config = dict(
    n_layer=10,
    d_model=512,
    norm_place='pre',
    schedule='wsd',
)
MLP neurons of a small language model. Each row is named by its layer, matrix (gate and up: input weights; down: output weights) and neuron, and shows model dimensions 80-143. Each number is 50 + 12 x the weight over its row's rms, rounded and kept within 0 to 99. A neuron's up and down rows have the sign that makes its largest values positive.
Before each neuron's rows is what it responds to, as a language model described it from the Wikipedia text at the highest values.

Description: Table headers and noun suffixes
L4.gate1090:50 40 53 47 50 59 72 51 47 34 34 53 47 42 31 25 62 56 70 49 42 56 45 38 62 47 52 35 50 32 64 39 47 50 41 58 51 52 48 52 31 62 40 65 63 44 35 60 36 74 36 61 46 66 46 38 43 62 62 62 43 64 75 57
L4.up1090:43 50 49 47 36 49 30 58 64 58 41 26 43 57 45 32 67 53 26 48 50 41 51 27 63 48 40 57 49 48 78 45 55 63 36 73 50 64 39 51 46 81 41 54 50 66 25 61 55 35 36 27 55 64 57 70 52 63 32 52 51 47 70 49
L4.down1090:67 56 27 48 61 39 33 45 65 74 35 39 42 33 69 53 64 49 51 52 64 60 40 62 34 52 69 67 56 59 54 61 69 63 46 55 54 33 39 44 44 78 58 34 46 44 52 40 77 42 47 59 55 59 32 42 77 56 39 52 70 50 40 67

Description: Word-initial "Th" fragments
L2.gate753:54 31 53 39 58 53 54 48 45 44 26 46 42 42 60 37 55 48 32 64 41 56 69 33 71 40 48 63 54 47 51 30 57 51 41 34 30 32 58 52 57 52 48 60 41 45 60 29 60 45 57 29 27 43 51 45 48 70 63 33 36 35 40 43
L2.up753:61 53 55 38 43 67 57 45 43 53 41 56 44 27 45 64 53 37 65 53 62 53 40 76 51 38 67 23 34 55 60 34 40 49 63 43 30 40 34 43 59 43 59 33 60 63 54 48 21 71 52 48 58 61 61 64 56 38 27 63 54 35 35 37
L2.down753:50 32 59 48 56 49 42 55 49 42 61 40 67 45 46 67 25 48 42 43 66 28 48 59 65 59 64 55 43 48 70 49 47 66 52 75 64 48 38 45 60 53 67 49 63 55 67 48 58 55 58 53 49 39 68 50 45 58 46 65 55 34 42 15

Description: Field labels in infoboxes
L5.gate516:33 44 60 33 55 51 59 62 48 41 66 31 77 41 26 70 45 30 45 68 33 68 62 50 51 72 55 61 50 50 62 55 50 61 40 68 33 53 37 40 55 50 38 55 32 62 44 54 39 57 47 81 45 58 40 55 49 65 42 56 44 31 20 56
L5.up516:48 74 45 49 42 55 64 39 37 66 74 46 55 40 62 47 59 37 60 56 54 69 39 41 50 31 56 68 39 71 63 61 40 44 52 61 35 40 50 42 39 63 57 50 49 57 59 42 44 63 42 38 49 53 17 64 51 43 43 62 32 52 50 57
L5.down516:47 49 52 37 72 29 52 44 31 38 66 34 37 41 46 69 56 52 49 53 27 46 65 52 64 67 40 46 40 48 53 42 37 54 54 51 49 62 11 59 38 70 56 43 57 65 43 49 48 47 58 58 46 49 55 39 34 71 52 52 61 69 38 65

Description: ISBN and travel words
L2.gate1219:33 40 56 49 37 65 54 62 52 69 51 33 47 44 62 65 45 60 60 32 51 46 38 57 53 66 34 44 23 44 50 37 38 60 45 58 64 52 56 48 60 32 49 34 41 61 47 46 67 49 31 37 62 30 42 32 46 51 46 40 46 48 51 50
L2.up1219:49 55 43 58 40 63 54 39 41 68 36 41 49 42 51 42 48 76 45 37 70 69 39 35 51 58 33 28 54 48 42 34 50 40 55 60 40 51 58 63 48 73 58 50 47 68 64 35 56 50 53 45 38 66 62 52 49 35 45 50 27 47 64 57
L2.down1219:42 45 31 60 43 39 39 37 40 58 26 60 54 29 39 36 70 50 45 29 69 57 51 83 52 53 60 72 40 48 66 51 65 50 47 35 50 56 34 30 49 76 56 36 55 72 41 63 41 50 55 35 48 42 52 47 49 59 43 52 16 43 47 46

Description: Country names in listings
L4.gate421:49 52 42 73 40 69 48 61 52 58 52 43 72 33 47 64 58 62 75 33 43 56 65 52 40 49 33 32 40 37 52 69 56 57 45 51 39 54 47 55 58 28 67 52 63 51 71 53 61 54 38 42 45 43 42 49 41 36 58 35 54 55 40 30
L4.up421:39 65 45 60 44 57 69 45 46 59 62 27 37 35 23 49 44 58 76 62 12 23 56 72 40 51 61 45 66 34 31 64 59 37 59 59 59 43 48 58 66 30 51 57 45 75 61 44 42 58 37 42 71 53 29 43 48 41 43 46 30 39 29 44
L4.down421:52 33 46 60 41 53 54 57 34 45 47 54 56 31 59 41 50 43 60 56 73 43 62 58 41 64 59 49 53 57 46 59 48 46 49 36 48 65 46 66 47 48 55 51 58 57 45 42 60 54 49 48 37 44 66 78 73 49 37 49 39 50 38 55

Description: Predictable multi-token continuations
L5.gate848:64 48 62 47 41 50 43 33 40 63 46 51 40 55 38 50 35 43 32 49 75 60 56 42 62 65 48 51 49 57 31 59 46 43 46 51 32 54 38 46 47 63 72 46 49 54 60 43 59 57 57 48 65 21 43 54 49 38 34 65 49 29 41 61
L5.up848:34 44 52 52 40 74 58 62 31 49 60 55 48 58 33 49 69 60 51 36 36 41 60 57 58 53 70 53 31 59 40 43 42 57 48 68 49 50 22 59 69 63 56 35 48 49 55 54 47 59 36 30 29 68 71 52 47 37 59 60 49 38 38 62
L5.down848:65 27 58 58 31 65 40 23 52 50 62 45 28 56 67 54 50 69 16 48 57 61 66 61 52 55 50 63 71 56 65 52 56 69 73 61 43 41 48 51 40 30 52 45 41 55 58 64 57 45 74 64 30 38 45 51 53 46 45 63 44 65 48 67

Description: Early subword pieces in names
L5.gate975:46 35 67 49 50 44 48 59 59 57 39 47 37 55 54 37 48 61 38 42 58 49 42 29 47 45 52 72 38 70 44 49 51 33 43 44 46 52 27 57 51 47 31 67 55 37 50 37 52 31 30 58 61 56 56 62 44 65 47 71 49 47 42 57
L5.up975:36 56 68 52 40 70 56 71 40 43 61 58 62 53 41 50 85 50 72 43 47 68 33 58 45 37 61 47 46 49 70 78 41 45 35 66 48 40 59 47 50 56 48 66 44 47 32 46 38 40 36 58 44 57 43 55 62 59 53 49 46 40 53 52
L5.down975:64 73 42 41 51 45 48 48 47 67 45 42 16 16 45 51 54 54 41 60 59 45 65 36 38 64 49 56 33 52 56 54 95 72 73 59 57 36 32 60 43 39 35 63 62 56 50 48 54 42 66 51 39 46 57 38 42 56 52 46 60 62 21 35

Description: Date digits and name fragments
L5.gate270:35 58 48 35 45 45 49 45 48 35 54 43 65 48 55 53 47 37 57 39 40 77 59 42 47 55 58 59 62 48 47 39 40 48 22 81 53 37 75 70 36 58 38 61 53 65 43 50 67 61 34 49 47 32 51 31 52 28 39 50 41 68 61 40
L5.up270:45 65 51 60 56 67 58 61 40 45 53 50 31 36 60 62 49 32 50 53 65 39 35 79 33 34 33 72 30 28 66 51 46 54 50 50 34 52 55 66 38 63 54 46 51 51 55 32 60 50 55 70 61 48 39 51 50 51 69 44 60 62 65 39
L5.down270:33 42 67 55 52 48 36 49 52 49 45 65 55 62 46 59 27 35 56 41 27 51 26 38 47 53 48 77 24 63 55 46 52 48 50 60 48 42 41 54 55 37 47 54 48 40 64 57 43 50 42 45 60 53 32 56 53 60 25 65 49 62 35 22

Description: Clause-linking conjunctions
L4.gate1273:49 37 66 35 39 54 44 43 65 43 58 32 55 52 64 59 56 46 40 48 68 52 63 53 42 56 53 52 49 69 35 45 47 44 63 46 66 71 56 50 56 44 67 46 41 53 60 54 47 51 55 42 37 43 35 42 36 26 60 43 47 31 58 44
L4.up1273:37 39 41 67 55 36 66 50 42 36 53 63 50 38 56 42 71 40 47 46 58 46 54 66 65 44 56 55 40 40 45 59 55 57 57 61 41 54 54 30 65 40 60 43 51 39 56 31 46 59 52 52 35 52 47 46 37 44 46 50 40 17 47 55
L4.down1273:36 59 48 54 31 33 40 52 58 39 47 51 52 64 51 54 58 43 37 55 44 56 49 44 56 54 61 54 40 62 45 40 31 54 63 39 42 56 62 54 38 62 69 55 61 47 52 50 65 30 38 58 65 57 42 39 41 34 36 54 35 28 72 42

Description: Mid-word syllable fragments
L2.gate1305:63 43 55 52 52 74 53 88 53 40 68 58 69 50 38 52 44 47 40 35 62 43 51 55 43 47 73 51 26 39 61 57 55 55 49 53 39 40 58 28 64 42 60 55 54 71 43 44 43 65 43 65 38 24 35 39 49 44 71 20 38 57 56 47
L2.up1305:43 48 69 48 50 65 42 93 69 27 49 34 54 65 62 59 48 52 53 41 55 34 33 65 63 44 75 57 78 36 36 57 62 32 59 47 57 31 42 29 39 40 81 54 38 64 32 43 41 29 52 50 43 60 55 55 48 53 47 68 63 56 44 43
L2.down1305:36 38 34 61 60 65 52 51 54 55 48 45 46 61 22 54 46 49 36 68 57 43 42 44 56 40 52 51 42 54 50 72 58 63 37 64 54 29 54 70 60 37 34 56 42 55 50 77 58 21 67 34 55 58 33 42 78 67 34 70 50 57 29 46

Description: Name-initial pieces, misc nouns
L4.gate1036:58 50 35 42 54 46 47 50 38 68 67 72 45 34 18 61 53 29 58 57 55 45 46 45 47 50 58 65 36 32 74 58 38 57 52 70 36 22 37 43 48 58 62 43 65 59 46 54 54 42 34 46 57 46 62 32 48 50 60 60 41 47 30 69
L4.up1036:64 57 60 35 53 46 50 45 51 53 61 46 53 31 21 75 57 36 53 59 53 36 43 44 59 75 60 50 50 51 66 47 33 41 58 40 51 26 68 40 56 83 41 30 42 58 40 61 42 48 32 70 50 38 68 34 49 50 55 34 52 49 19 43
L4.down1036:57 40 62 47 68 58 35 43 34 59 64 59 63 53 42 54 63 19 55 55 61 16 59 36 52 62 49 51 60 58 57 43 42 48 61 66 34 43 38 44 56 45 48 60 49 42 36 50 52 49 26 57 57 44 65 41 59 52 24 47 48 62 51 48

Description: Clause-opening connectives and pronouns
L2.gate885:43 69 69 35 34 63 52 45 32 37 52 50 69 44 25 52 45 66 40 60 45 33 56 51 72 61 56 37 30 48 37 61 51 42 56 64 56 51 65 47 68 63 65 47 31 51 53 36 36 46 63 52 28 39 64 29 44 40 40 53 35 68 54 65
L2.up885:43 32 34 54 48 67 33 55 26 34 65 60 65 42 48 59 65 44 42 46 49 29 42 46 65 78 60 65 55 32 39 62 59 49 74 72 40 43 67 51 71 50 52 32 56 74 47 42 47 62 48 55 33 40 54 56 45 75 51 45 50 50 57 65
L2.down885:49 65 60 29 43 33 29 54 39 51 38 52 68 52 70 46 69 63 34 44 28 65 47 53 60 58 38 53 54 48 66 56 77 72 54 60 55 32 48 58 45 28 43 27 58 50 51 39 51 70 58 58 54 61 43 47 59 43 34 65 42 54 75 39

Description: United States, number digits
L5.gate989:57 41 69 58 63 44 52 50 56 33 41 39 64 48 40 39 48 43 40 52 49 45 65 58 39 61 48 36 36 28 22 38 58 48 73 65 53 36 32 48 75 59 48 35 48 33 33 53 66 47 51 56 54 57 54 36 38 62 59 52 53 56 21 55
L5.up989:55 55 48 45 47 47 55 40 57 50 59 57 36 47 57 46 49 40 52 60 47 39 41 49 52 45 63 49 44 27 35 46 41 59 51 32 67 42 76 62 60 56 34 65 58 43 55 50 57 68 50 48 58 35 41 64 31 44 43 68 44 43 26 72
L5.down989:57 59 55 59 57 47 54 44 49 66 50 44 54 50 79 40 11 51 47 21 50 63 49 63 44 49 37 35 53 50 35 38 43 55 63 52 60 48 33 34 65 68 30 44 50 38 49 38 57 67 61 48 40 46 47 40 44 62 23 56 56 45 59 39

Description: Short mid-word letter pieces
L4.gate1086:50 49 48 34 35 45 56 43 33 76 44 49 46 41 46 51 42 65 44 56 53 54 58 48 41 46 32 47 37 53 49 39 56 42 72 46 47 10 33 61 42 52 54 32 64 36 56 34 70 37 66 47 33 62 56 45 45 66 58 47 52 57 68 62
L4.up1086:43 39 84 51 61 39 51 55 33 40 62 49 47 74 40 74 58 55 58 54 60 62 54 61 42 67 43 74 43 45 58 54 60 39 46 33 45 55 45 57 44 63 44 63 55 74 40 75 43 50 55 51 48 81 30 40 61 65 41 47 48 38 43 58
L4.down1086:60 68 28 52 42 50 57 14 51 37 64 45 56 24 37 49 54 71 46 51 62 66 50 56 43 40 43 30 51 51 57 45 39 54 49 30 18 39 42 63 64 48 45 57 63 44 46 28 47 76 52 35 48 58 50 48 41 49 69 63 44 51 48 44